Weights of a small GPT-style language model, trained from scratch on English Wikipedia: learned positions.
MLP neurons of a small language model. Each row is named by its layer, matrix (up: input weights) and neuron, and shows model dimensions 128-255. Each number is 200 + 20 x the weight over its row's rms, rounded and kept within 0 to 999.
After each neuron's rows, "fires on" lists the tokens most often at its 100 highest values on Wikipedia text that the model never trained on.

L7.up1722,175,230,222,216,181,185,213,231,173,216,192,237,196,212,206,170,199,167,191,189,189,205,194,191,201,191,175,216,226,222,178,200,205,166,178,199,206,204,233,207,183,178,194,218,165,218,190,207,219,214,190,172,176,215,189,188,203,205,167,214,225,192,193,199,188,160,219,150,168,193,243,205,202,215,228,189,228,199,203,204,192,209,204,210,215,200,165,179,203,177,161,177,203,200,234,195,223,206,201,220,194,229,145,206,200,178,217,177,209,232,183,174,213,248,214,225,203,213,223,182,192,219,192,196,196,225,216,184
fires on: "| ", "; ", ") ", "("

L7.up339,185,205,207,223,194,180,207,205,219,163,184,247,215,213,203,174,205,158,218,187,204,197,170,203,201,165,189,203,203,203,215,180,182,182,217,222,195,181,225,214,215,188,205,189,214,208,230,141,210,174,207,198,183,241,206,207,198,174,198,215,163,187,214,184,177,198,156,203,213,199,207,218,202,210,220,196,206,201,193,221,205,217,218,224,181,179,223,207,180,196,168,200,189,208,204,184,188,218,220,227,213,209,184,180,216,182,167,191,192,192,192,242,230,204,219,164,241,186,198,173,210,194,215,187,228,174,177,153
fires on: "\"", "“", "1", "of ", "that ", "the "

L7.up93,203,201,207,218,227,196,197,191,209,178,170,186,249,218,200,204,199,168,176,196,211,196,186,194,195,211,189,178,206,193,238,190,211,171,194,211,195,219,229,209,187,230,175,248,217,221,223,176,231,186,190,204,173,239,168,205,182,240,189,160,202,179,225,176,203,194,171,202,221,204,194,189,186,212,199,163,171,157,211,224,237,213,153,220,167,181,183,180,236,175,204,179,192,175,214,198,209,208,204,193,182,186,225,234,224,213,181,175,184,185,234,193,193,214,195,215,198,209,212,204,175,238,169,214,231,175,218,190
fires on: "and ", "or ", ".", "% ", "2", "to "

L7.up2033,184,201,194,188,217,207,214,174,225,215,203,193,212,247,184,182,163,199,202,214,245,198,222,205,201,188,211,199,191,200,212,202,206,178,211,215,193,179,198,219,196,224,185,209,178,190,191,212,169,204,180,174,225,221,186,197,202,213,190,183,196,194,173,176,187,153,195,171,199,210,239,182,191,197,233,187,204,218,207,229,206,217,226,181,193,163,190,171,192,170,156,186,189,171,220,195,205,166,190,254,229,215,222,191,171,184,176,204,196,198,207,191,179,199,219,191,191,232,198,218,214,197,199,216,203,205,212,207
fires on: "| ", "1", "1 ", ") ", "that ", " "

L7.up47,184,194,184,230,207,209,201,248,187,216,221,193,251,185,161,199,181,196,194,183,242,211,161,208,213,227,197,178,202,221,197,227,218,154,221,192,244,186,209,222,235,187,196,226,176,213,217,178,182,205,203,209,224,175,181,174,209,200,174,169,199,190,233,214,245,191,198,207,193,211,202,178,212,197,198,192,202,207,233,215,237,221,214,160,175,201,199,181,201,164,211,195,195,204,185,193,224,204,212,224,207,198,208,215,221,191,174,204,195,207,195,143,190,228,162,238,203,226,210,162,171,218,170,240,169,196,221,174
fires on: "and ", ", "

L7.up2028,181,224,218,176,210,192,212,232,170,196,200,228,156,193,201,210,160,208,188,215,200,204,175,207,175,170,188,188,190,185,204,206,193,197,192,222,195,148,212,203,229,185,230,216,206,217,224,195,207,182,199,220,176,247,189,175,213,181,190,185,210,218,186,182,180,193,193,213,188,177,219,199,210,210,214,208,198,194,209,231,193,184,216,199,198,245,170,217,190,198,195,170,227,198,218,189,209,196,238,230,203,234,178,198,190,212,199,210,215,216,172,183,223,207,202,192,205,215,178,158,174,210,177,198,197,183,189,182
fires on: "| ", "\"", " ", "– ", "'", "L"

L7.up600,178,192,168,235,215,164,206,227,214,188,228,211,195,223,179,183,212,226,207,189,183,220,214,205,179,187,206,207,189,188,167,184,220,183,225,168,177,166,197,177,216,206,195,187,184,199,199,194,187,216,197,214,171,191,186,176,173,210,197,186,193,237,228,182,179,199,179,208,223,172,171,238,204,210,197,181,212,200,193,198,214,233,228,184,198,204,236,194,224,196,184,193,199,207,174,188,207,200,198,201,203,221,208,191,227,198,194,182,173,207,191,190,200,218,182,188,203,191,218,182,199,173,171,196,221,201,193,177
fires on: ", ", "), ", "| ", ": ", "along "

L7.up590,160,191,191,231,253,174,163,228,207,197,206,192,217,201,145,156,195,215,200,220,212,216,192,194,197,199,204,167,200,208,251,214,233,207,214,219,194,225,202,210,214,167,209,202,164,212,210,183,165,235,181,159,204,172,168,218,203,196,166,183,195,173,229,153,221,204,197,216,195,184,222,181,198,193,184,144,223,187,260,217,229,190,207,179,219,203,206,180,214,180,205,171,181,201,200,194,203,219,183,191,193,193,191,206,186,189,198,204,181,172,188,184,194,227,185,207,216,224,218,194,177,186,164,185,210,173,189,175
fires on: "and ", "| ", "\n  ", ", "

L7.up514,180,202,200,166,207,185,212,226,174,192,188,192,259,206,215,170,207,193,194,206,210,190,185,181,201,219,224,159,210,160,203,231,213,196,183,196,190,204,224,209,171,224,179,221,176,184,195,210,197,226,184,185,211,164,197,200,237,209,172,199,205,216,180,136,220,206,208,171,199,219,243,212,195,192,216,191,206,210,260,190,167,199,192,193,222,217,190,176,204,176,193,187,189,193,206,205,200,224,179,243,213,201,232,185,183,180,204,229,184,210,206,214,171,233,215,192,186,231,192,218,201,212,199,217,217,218,228,166
fires on: "|", "; "

L7.up1675,202,219,224,206,203,152,219,215,198,231,223,183,191,220,184,173,215,230,192,195,218,184,214,202,208,211,171,146,210,191,202,228,216,192,182,190,232,216,218,221,176,200,178,220,186,200,178,224,201,215,189,152,178,162,172,200,232,203,175,167,189,184,206,183,228,212,220,192,187,191,216,204,185,201,184,180,223,181,222,196,219,202,184,201,218,204,179,145,201,130,201,167,211,242,262,183,182,184,199,210,192,234,192,200,175,188,198,206,217,224,186,184,189,190,190,186,178,211,185,200,149,187,184,214,203,219,227,196
fires on: "|", ", ", "; ", "| ", "s "

L7.up1205,160,192,187,197,188,203,198,187,203,209,174,226,222,235,211,201,180,184,181,209,223,207,207,185,208,207,206,141,187,229,182,239,208,212,190,197,188,219,199,195,189,229,178,220,191,222,199,213,203,199,166,162,179,218,178,196,200,221,159,186,234,207,173,162,220,199,210,177,206,217,253,220,211,213,221,179,199,184,232,225,197,157,182,209,206,186,149,177,208,195,152,174,187,210,227,210,187,208,203,248,166,203,205,186,179,157,205,248,204,190,213,213,172,228,202,231,201,250,186,214,199,231,189,173,208,212,219,211
fires on: "| ", "|"

L7.up1515,183,198,164,206,193,185,215,188,224,197,176,211,249,227,220,186,189,177,213,176,215,214,231,200,202,185,217,160,178,234,199,237,219,191,218,189,189,196,207,194,194,215,191,234,215,189,200,198,190,213,160,172,204,212,183,205,170,212,194,174,223,217,197,193,207,209,209,188,204,200,213,171,211,216,224,198,187,198,247,216,225,198,182,216,181,167,169,167,209,194,185,192,171,195,233,201,207,194,220,220,204,200,178,195,188,179,182,227,191,198,226,216,189,216,193,227,200,240,213,222,216,209,207,211,204,214,203,210
fires on: "| ", "|", "–", ") ", "9 "

L7.up1611,198,156,233,204,214,203,175,196,177,198,213,222,240,202,202,219,211,193,224,212,177,175,177,204,209,214,239,204,180,220,216,214,203,183,186,190,167,189,168,190,196,209,184,186,209,197,216,171,242,226,182,163,178,205,186,219,202,207,170,255,159,210,192,172,223,223,195,177,205,200,211,209,202,193,149,184,213,224,197,211,195,168,204,144,172,173,190,176,198,171,216,218,195,204,214,207,196,208,212,202,148,192,186,207,194,192,167,207,204,176,194,223,185,206,181,187,187,180,195,205,165,248,167,200,196,204,258,200
fires on: ". ", ".", "E ", "an ", "'", "or "

L7.up1244,167,170,185,217,216,203,198,199,189,208,183,186,239,240,219,205,207,228,193,196,198,190,202,198,171,212,192,205,181,228,196,206,197,212,201,182,198,185,219,201,202,194,205,203,212,198,211,169,188,216,201,163,202,182,237,192,177,213,148,181,161,215,211,180,208,212,178,205,169,238,227,241,242,191,186,186,207,156,234,195,164,218,207,189,201,218,190,149,196,186,221,168,181,210,171,175,188,191,182,208,168,179,189,215,184,169,194,238,190,207,178,184,216,225,211,197,217,228,184,164,182,209,145,196,186,194,192,198
fires on: ", ", "(", "7", "3", "| ", "6"

L7.up883,205,187,198,213,211,180,185,203,208,159,219,214,254,211,174,170,216,211,174,196,210,211,222,193,207,199,223,204,183,210,212,198,194,193,216,193,194,206,187,203,224,209,179,211,212,189,225,219,193,215,173,177,173,182,225,199,174,211,211,205,183,216,180,173,193,205,179,204,208,203,191,233,207,215,227,179,208,188,203,230,195,220,203,189,171,207,181,190,203,187,249,233,221,188,170,206,186,196,184,215,185,201,202,210,210,169,188,234,174,186,193,215,200,218,181,189,201,213,185,174,180,228,170,220,202,190,214,179
fires on: ", ", "election", ": ", ") "

L7.up161,183,197,178,244,213,201,206,197,234,183,192,216,182,248,190,173,200,248,191,180,178,197,205,179,196,164,210,178,172,201,222,215,205,186,233,172,208,201,243,204,209,189,215,228,205,200,182,227,184,187,185,199,198,219,182,210,172,185,194,184,189,236,198,187,171,209,182,188,197,193,220,198,201,212,213,203,177,196,202,213,213,242,193,192,179,185,212,168,220,198,200,193,179,216,172,204,185,205,210,188,205,182,223,219,217,198,203,222,187,206,194,207,177,210,213,208,207,202,209,220,230,209,185,192,178,177,196,194
fires on: ", ", "by ", "| ", "\n", "), "

L7.up48,161,198,220,197,170,210,204,203,174,189,206,195,226,183,205,219,192,230,194,153,206,173,197,182,197,196,196,154,216,207,162,184,222,193,205,171,198,172,228,174,202,209,214,192,199,194,213,200,196,232,188,163,189,196,213,188,180,198,161,167,230,230,212,181,203,199,172,199,212,202,204,223,187,199,232,184,216,183,210,208,221,196,189,207,205,227,194,162,234,172,195,166,216,218,199,192,207,190,212,202,194,231,226,214,212,158,197,188,214,214,214,165,209,203,211,228,206,210,170,191,185,190,209,233,197,188,186,187
fires on: "| ", ", ", "\n\n", "- "

L7.up130,186,202,234,196,200,214,209,201,182,184,216,203,199,172,210,197,181,216,234,214,171,186,155,181,185,187,213,204,199,209,173,189,224,197,201,209,179,206,261,201,216,227,156,189,189,210,155,182,205,203,184,217,191,196,236,206,207,157,218,221,185,231,214,183,199,227,215,196,192,187,219,205,178,210,220,213,159,169,244,202,199,166,205,194,212,223,151,195,199,176,215,197,186,212,195,194,198,207,195,225,226,227,184,209,185,184,185,233,164,220,202,222,196,215,199,180,190,194,208,216,203,220,162,244,189,198,202,175
fires on: "of ", "| "

L7.up302,188,184,217,218,214,180,190,240,186,197,221,222,207,215,225,166,203,217,192,208,194,175,187,195,204,201,189,169,231,207,183,226,182,186,242,188,177,214,230,216,177,196,207,202,153,206,161,202,175,224,183,206,199,171,193,226,211,186,185,213,218,230,222,177,242,185,186,175,186,184,265,221,201,194,199,167,216,201,243,223,188,225,205,180,207,216,189,181,271,162,200,182,156,218,184,193,230,223,182,228,217,170,200,206,204,182,199,221,193,202,201,212,164,221,249,208,198,201,229,197,224,178,153,212,165,176,208,191
fires on: "the ", "| ", "|", "s ", "British ", ", "

L7.up142,199,178,170,208,180,160,199,189,183,200,213,217,256,206,223,192,221,203,176,197,181,194,184,178,205,208,185,214,212,204,237,199,185,178,185,199,192,206,204,169,191,196,199,195,193,210,185,166,231,218,178,151,207,168,195,214,198,189,185,182,193,212,211,214,196,220,186,174,165,224,202,237,202,196,181,196,227,194,230,212,230,226,178,211,183,225,183,183,225,163,180,206,169,228,239,187,196,220,198,155,204,198,185,179,172,181,193,205,156,181,196,193,211,219,184,178,199,226,182,215,178,205,179,220,215,196,198,227
fires on: "0", "–", "6", ".", "ed"

L7.up38,153,206,210,221,197,216,209,184,215,181,190,215,245,250,194,185,163,175,175,207,232,155,209,188,208,190,201,202,185,218,206,209,213,202,206,203,217,188,208,190,224,200,183,222,204,212,191,209,219,179,194,215,190,210,137,179,225,245,197,223,189,200,189,202,224,171,190,198,259,187,211,206,204,210,234,193,212,163,200,237,218,181,196,227,183,186,176,205,195,169,200,200,168,196,161,203,206,195,213,184,216,201,214,205,172,188,194,227,150,207,213,207,195,187,190,205,230,196,183,189,152,223,154,182,168,170,188,188
fires on: "\"", "that ", ": ", "…"

L7.up1500,185,203,217,187,203,201,183,227,196,217,194,231,178,209,201,207,193,180,203,225,235,156,198,215,188,171,175,191,173,195,180,205,244,229,175,228,214,186,248,199,184,160,178,218,182,210,203,225,226,192,167,202,215,214,188,197,238,165,175,195,169,201,171,185,168,181,188,191,196,183,206,215,214,205,178,209,183,217,216,214,214,180,180,221,204,199,174,204,223,197,210,185,171,201,198,210,190,252,172,208,225,224,185,167,200,193,190,186,183,218,193,203,196,210,246,199,205,210,201,177,188,180,204,211,194,184,218,150
fires on: "the ", "first ", "a ", "second ", "\"", "elected "

L7.up178,185,210,195,173,209,224,174,198,210,208,205,215,188,183,241,181,174,209,210,216,162,208,177,213,179,181,152,171,232,232,242,198,201,209,196,192,192,229,233,201,160,198,204,163,182,209,229,196,166,202,202,206,195,222,210,199,170,196,211,195,202,238,158,193,188,211,177,163,192,184,226,186,233,211,200,192,211,173,243,213,189,203,196,246,185,216,163,225,188,188,212,185,220,189,220,191,186,207,207,214,211,193,180,205,179,197,200,211,191,205,186,226,208,248,227,205,222,201,206,190,218,192,185,163,212,147,194,175
fires on: "(", "of ", "[", "the ", "1", "{"

L7.up722,190,212,212,205,221,215,199,207,183,224,211,173,190,233,186,197,184,212,198,162,217,214,204,184,188,194,206,170,187,178,208,250,240,204,165,190,241,183,219,228,212,205,194,217,167,205,186,185,168,196,188,168,171,219,196,202,211,193,186,203,178,229,151,210,165,170,216,201,207,206,199,180,210,173,207,175,204,213,212,234,208,219,185,193,190,203,196,167,217,203,212,200,167,202,205,213,212,204,241,226,213,187,209,199,160,223,216,224,172,224,201,225,170,200,229,217,205,217,202,206,179,170,213,192,239,207,233,194
fires on: ", ", "\n", "|", "and"

L7.up386,167,230,231,209,231,217,192,206,176,160,206,243,168,253,221,190,185,254,173,226,195,197,182,204,207,176,215,230,191,207,211,170,168,188,197,223,152,183,205,176,253,175,181,173,205,200,222,189,238,209,157,205,199,211,213,192,173,205,202,196,184,182,195,178,191,168,152,181,221,219,235,189,219,170,206,213,176,209,203,254,218,185,180,196,193,212,180,213,196,178,200,195,207,236,192,193,222,210,177,223,227,189,153,188,189,176,176,228,154,235,161,218,181,203,160,190,198,186,190,153,199,202,184,191,180,159,189,222
fires on: ": ", "- ", "en", "| ", "\"", "G"

L7.up266,157,214,217,218,211,202,182,211,204,213,165,229,196,214,227,193,156,198,200,195,223,208,193,202,191,180,190,213,197,179,221,184,187,192,181,217,210,210,226,222,188,190,173,159,202,197,207,208,203,186,215,206,151,198,163,195,194,183,205,177,187,180,203,201,186,206,213,169,199,176,240,242,202,173,222,215,216,196,188,196,203,185,183,197,196,217,184,210,183,180,201,196,178,211,199,199,217,215,196,249,199,188,218,199,160,207,194,214,164,199,204,199,197,225,276,155,220,203,175,165,160,207,185,173,212,171,191,175
fires on: "\"", "“"

L7.up1136,171,203,204,206,219,191,196,204,224,193,220,196,205,188,235,169,206,212,206,204,176,194,168,171,196,164,211,205,202,234,199,195,216,207,232,182,174,174,210,214,192,185,161,177,228,227,162,182,186,182,183,188,190,187,229,210,180,176,207,208,196,199,177,144,196,204,170,193,187,195,207,183,201,222,209,191,197,211,195,236,219,177,206,184,213,218,172,188,187,216,197,182,177,205,194,207,202,210,199,201,209,191,208,206,231,172,192,222,189,195,182,204,182,237,188,199,187,178,209,187,192,222,180,197,217,176,205,167
fires on: "| ", "; ", ". "

L7.up1711,186,203,212,185,190,188,185,212,189,193,208,224,236,203,214,190,188,182,187,185,170,219,185,206,204,221,194,168,236,192,250,195,191,204,188,169,168,227,227,226,185,241,175,178,197,199,178,211,200,219,183,184,169,209,154,211,192,250,168,204,189,199,206,191,220,248,222,201,210,200,202,206,208,224,206,193,208,177,202,214,200,165,182,222,196,176,203,177,225,184,222,220,199,192,195,196,189,193,195,187,191,209,187,221,204,173,173,185,195,163,226,212,208,216,194,203,203,204,166,203,170,212,168,208,194,203,249,193
fires on: ".", "M"

L7.up811,154,201,192,241,243,207,164,185,199,203,216,188,185,204,201,151,224,248,196,213,154,149,157,205,197,192,184,201,228,185,203,172,225,212,236,196,176,177,245,193,193,185,186,194,217,204,191,188,188,201,213,186,198,217,238,215,196,195,189,205,190,218,221,179,225,216,194,197,227,207,212,180,208,219,197,184,195,180,202,224,221,206,213,204,197,207,153,180,199,199,180,193,190,200,180,209,247,215,180,242,201,185,213,203,219,176,178,221,205,191,178,198,187,208,195,219,206,196,205,201,231,219,183,193,162,183,237,159
fires on: "| ", "and ", "1 ", "are ", "8 "

L7.up14,197,207,219,206,187,162,188,195,217,215,214,190,224,247,187,157,180,184,189,192,204,204,185,195,197,179,171,193,228,208,178,245,204,171,227,224,192,179,206,216,200,203,182,218,176,205,199,192,224,213,177,179,183,242,168,171,201,233,162,196,193,191,198,202,222,191,196,179,211,204,262,189,179,225,205,159,175,218,228,220,202,165,202,207,201,179,171,137,220,170,179,172,190,225,204,202,219,216,207,230,197,236,177,183,184,175,190,202,211,184,194,192,185,219,208,192,185,232,217,221,186,233,192,224,189,211,235,215
fires on: ") ", "| ", ".", "–"

L7.up1316,173,209,207,191,162,174,228,189,180,189,198,191,240,200,188,193,215,197,208,228,197,193,215,186,194,215,205,167,205,209,210,204,177,212,199,189,192,230,210,190,169,192,202,218,191,201,191,224,217,230,194,164,192,176,180,220,245,197,215,191,205,212,194,144,248,194,206,177,179,198,194,190,197,206,205,198,224,203,275,192,197,219,188,220,208,188,190,158,211,154,217,186,214,204,223,209,192,216,191,239,202,207,204,172,187,151,188,197,201,196,222,210,171,240,218,163,210,220,177,191,184,225,182,209,208,203,224,189
fires on: "|", "% ", "| "

L7.up1341,165,194,141,240,200,199,219,191,206,199,194,173,203,221,186,209,219,225,174,206,216,197,210,198,191,197,201,192,179,244,215,205,197,210,199,205,228,190,191,217,205,188,187,199,155,199,217,201,202,240,195,187,225,180,177,195,177,218,219,216,186,196,187,207,191,175,214,191,183,185,228,207,207,214,195,181,190,211,201,190,242,185,224,201,180,184,193,194,193,185,216,205,178,213,194,188,207,196,220,187,191,170,227,240,178,161,204,218,160,210,191,199,159,250,250,228,248,205,194,203,176,255,185,212,200,184,230,211
fires on: ", ", ". "

L7.up1538,157,207,213,204,210,188,198,220,227,200,233,225,236,225,211,193,182,189,202,184,208,184,199,186,199,188,204,193,219,196,258,215,206,155,239,173,236,188,223,222,255,172,175,174,167,196,203,227,191,200,179,170,193,237,187,201,221,208,208,168,162,201,178,204,201,177,207,182,204,210,197,209,210,188,200,227,218,207,178,213,176,218,197,197,178,204,202,176,208,213,182,196,191,190,198,205,228,203,190,208,230,191,191,235,162,220,252,191,187,216,211,218,200,181,218,187,210,260,213,178,200,202,182,195,184,185,223,200
fires on: "or ", "and ", "that ", "and", ", ", "| "

L14.up668,216,182,175,225,188,201,192,191,185,181,196,203,216,175,202,207,203,216,188,189,213,164,169,197,161,203,162,169,196,205,199,221,219,203,200,195,187,211,227,205,203,162,203,222,214,199,211,196,172,210,174,199,217,149,190,203,158,261,174,213,222,218,190,176,196,210,186,178,217,181,220,198,205,183,210,179,221,217,203,209,186,220,214,197,180,233,175,185,176,216,243,205,181,189,211,182,157,204,198,196,192,230,182,220,186,203,214,211,219,214,203,195,210,174,202,203,218,207,202,207,181,209,225,181,191,153,204,196
fires on: "(", "| ", "– ", "; "

L7.up1151,183,202,185,194,182,169,209,185,163,156,203,193,217,215,216,222,220,220,191,201,184,164,208,205,212,221,159,175,238,204,213,199,228,215,176,181,189,221,207,203,191,196,182,195,234,194,182,214,222,204,208,142,158,187,178,228,201,226,200,200,186,217,203,197,199,187,194,182,177,234,189,201,187,218,197,199,214,182,206,251,221,198,207,202,223,195,213,149,199,142,212,216,173,213,204,212,196,224,210,183,153,172,206,212,177,156,219,230,206,215,192,202,184,209,215,192,194,197,166,200,174,204,192,196,204,203,235,214
fires on: ".", "ed", "as"

L7.up1132,179,175,178,206,217,234,198,186,187,177,198,192,200,237,179,158,217,260,163,178,192,178,200,202,190,167,209,190,180,224,258,186,162,197,205,194,204,192,192,202,210,200,193,166,156,198,207,191,182,200,194,193,200,208,198,215,179,194,216,202,181,265,209,194,209,177,149,196,222,218,208,255,204,209,169,188,213,177,191,200,188,189,214,179,181,191,210,186,231,198,179,212,205,242,195,200,227,214,186,204,205,180,175,250,221,185,190,180,202,214,177,179,146,215,196,193,205,190,188,180,205,232,207,206,213,180,209,174
fires on: ", ", "No", "202", ". "

L7.up259,198,184,197,213,198,145,196,193,204,226,194,163,238,223,178,192,191,185,193,188,184,184,259,168,209,215,204,186,187,209,196,238,175,186,207,147,177,211,217,177,196,195,176,223,216,212,201,211,180,203,179,191,212,223,192,213,207,193,169,189,198,206,196,184,189,183,202,175,195,188,233,201,209,207,194,182,204,224,210,193,244,197,176,192,181,171,209,149,216,189,173,184,179,212,220,202,197,199,189,232,205,213,193,206,195,169,175,224,200,190,215,219,194,222,214,232,190,239,209,214,241,209,196,202,223,234,236,203
fires on: "–", "|", "| "

L14.up1100,203,173,178,194,219,197,227,197,179,215,197,181,204,199,170,179,207,169,192,160,176,167,215,158,205,208,225,209,195,218,216,177,193,165,207,202,201,229,176,207,169,176,187,220,150,196,215,202,210,219,207,184,186,167,195,186,191,191,183,220,204,230,220,172,179,204,204,211,207,221,187,220,189,198,182,179,199,172,213,207,212,194,183,158,210,220,194,210,220,176,219,194,189,198,224,228,212,199,179,185,200,197,219,192,198,202,207,217,200,222,185,207,219,214,189,225,179,220,185,194,192,211,200,214,182,180,205,184
fires on: ":", "9", "6", "3", "4", "."

L7.up354,161,194,203,192,201,155,232,255,165,211,214,192,193,213,205,157,170,180,223,199,220,188,198,184,200,226,186,164,220,206,199,242,193,199,192,193,231,183,206,215,175,203,177,236,165,197,174,207,204,234,194,185,193,200,197,208,200,215,138,198,231,184,208,177,241,180,210,190,188,214,250,208,218,198,224,197,222,198,207,191,173,208,196,200,213,238,170,160,203,147,189,179,187,196,219,208,210,207,204,205,199,215,196,196,177,181,210,190,230,245,205,163,188,213,197,222,183,237,206,197,176,223,179,201,187,192,227,172
fires on: "| ", "; "

L7.up1194,183,171,173,258,191,181,211,190,192,213,182,238,225,238,198,190,167,179,175,203,205,195,191,202,201,157,223,180,200,215,171,216,201,207,200,190,231,210,234,210,231,178,206,222,220,201,218,189,223,182,220,180,191,203,159,201,191,197,192,241,196,189,180,186,207,172,182,185,217,207,215,222,207,207,233,192,234,199,211,227,237,153,194,188,176,192,178,199,198,192,184,214,184,194,202,185,188,214,239,201,195,208,202,213,156,199,202,207,159,167,212,176,184,225,251,219,241,195,205,199,153,235,178,196,196,193,211,196
fires on: "\n", "\"", ". ", "\n\n"

L7.up1133,164,183,228,221,244,192,228,190,183,181,212,207,199,212,187,150,202,215,199,261,193,188,153,192,190,139,205,181,206,198,174,222,219,207,223,180,203,210,233,208,218,203,195,224,190,204,197,187,206,158,197,182,205,226,197,186,179,174,202,193,197,253,177,179,188,194,190,213,220,209,202,201,216,212,214,191,211,174,219,228,207,209,211,198,201,226,154,196,209,194,209,190,189,194,214,205,203,204,228,216,259,238,204,209,213,187,183,201,150,219,199,201,188,220,193,197,214,204,250,148,188,261,190,181,194,207,178,208
fires on: ", ", "also ", "named ", "| ", "the "

L7.up751,194,171,186,209,195,214,190,196,192,210,215,231,227,203,203,210,228,231,194,206,187,156,179,207,210,187,211,170,219,228,196,209,212,172,200,192,211,219,201,196,228,210,204,213,191,191,199,213,191,205,186,203,172,202,185,217,209,202,179,217,236,211,197,195,244,183,165,191,218,197,215,203,192,257,211,198,190,199,221,233,258,164,180,200,195,194,186,173,230,166,208,182,189,178,197,212,182,202,210,192,181,209,175,213,151,172,199,207,178,191,206,196,178,222,202,204,196,219,195,188,154,233,162,222,197,172,222,208
fires on: "\n", ".", ". ", "\n\n", ":"

L7.up1736,189,221,206,211,192,199,179,207,226,193,214,210,209,196,207,175,199,204,221,184,193,216,173,217,179,210,207,205,210,187,181,175,192,173,189,213,194,177,235,206,216,223,216,184,197,195,221,157,206,218,213,230,215,238,186,197,180,183,195,243,196,148,201,149,200,189,162,195,212,216,205,214,190,204,209,165,176,215,200,218,228,251,199,198,212,158,217,202,194,211,192,206,187,180,204,189,240,186,196,214,210,204,180,182,216,197,138,196,227,204,199,193,212,195,212,194,215,183,198,162,224,197,199,205,198,164,187,182
fires on: "the ", "his ", "her ", "of ", "a "

L7.up567,200,205,208,186,187,227,197,197,174,191,209,248,183,213,234,194,195,188,193,213,165,191,188,188,198,140,231,186,210,193,214,218,195,208,199,161,189,175,199,170,226,235,192,183,180,186,233,162,213,222,235,209,225,196,212,204,188,160,182,195,189,271,208,178,200,184,172,195,183,211,232,236,206,206,183,190,186,210,184,229,202,217,205,194,198,176,202,190,191,200,156,208,175,206,185,196,198,180,230,217,203,203,165,195,215,210,181,212,196,203,176,150,212,193,202,180,241,202,196,180,244,201,229,226,228,174,187,194
fires on: "of ", "in ", "the ", "l"

L7.up282,157,206,192,200,235,227,208,217,194,198,212,197,195,202,189,153,175,206,192,185,215,181,210,177,188,204,175,185,229,208,232,203,249,203,206,186,235,196,231,251,181,181,202,200,210,213,197,181,192,190,188,221,201,209,186,182,184,203,230,189,203,193,223,134,202,163,205,183,197,242,220,199,201,192,197,175,206,197,201,244,207,246,225,215,211,234,163,181,202,204,170,164,200,226,212,205,208,207,187,214,170,190,190,180,198,207,189,200,193,226,198,160,190,233,189,199,187,198,243,151,207,220,164,204,222,178,211,164
fires on: "| ", "of ", "\\", "{", "; ", "and "

L7.up1147,199,211,203,189,194,207,218,171,219,221,202,210,191,205,187,220,204,171,202,181,220,194,202,211,195,172,164,186,218,182,234,182,199,196,206,181,219,227,209,219,155,214,221,185,228,195,193,206,178,190,249,182,190,214,184,171,203,215,221,188,225,209,162,221,149,217,206,168,191,194,236,206,202,196,195,202,201,204,226,218,209,195,213,216,182,192,201,177,199,192,217,188,221,186,194,182,188,191,252,193,152,213,184,210,179,173,212,185,211,195,234,204,204,186,224,154,222,236,200,183,191,161,235,180,263,192,189,193
fires on: "4", "season", "1", "of ", "year", "200"

L7.up1731,189,188,154,181,203,171,206,219,192,171,191,186,218,198,202,172,161,188,243,203,223,199,211,197,203,210,219,189,225,201,221,238,187,177,202,209,184,196,212,206,208,195,192,214,162,196,194,163,221,219,196,198,194,165,220,158,247,201,155,212,183,185,193,165,216,195,199,194,182,214,195,196,199,212,222,226,235,186,230,179,213,202,209,221,181,238,202,215,222,175,202,203,187,211,197,197,209,223,197,205,232,190,189,186,185,203,184,224,192,204,224,197,234,214,171,178,193,206,216,175,205,180,179,234,204,192,192,178
fires on: "of ", ", ", "in ", "like "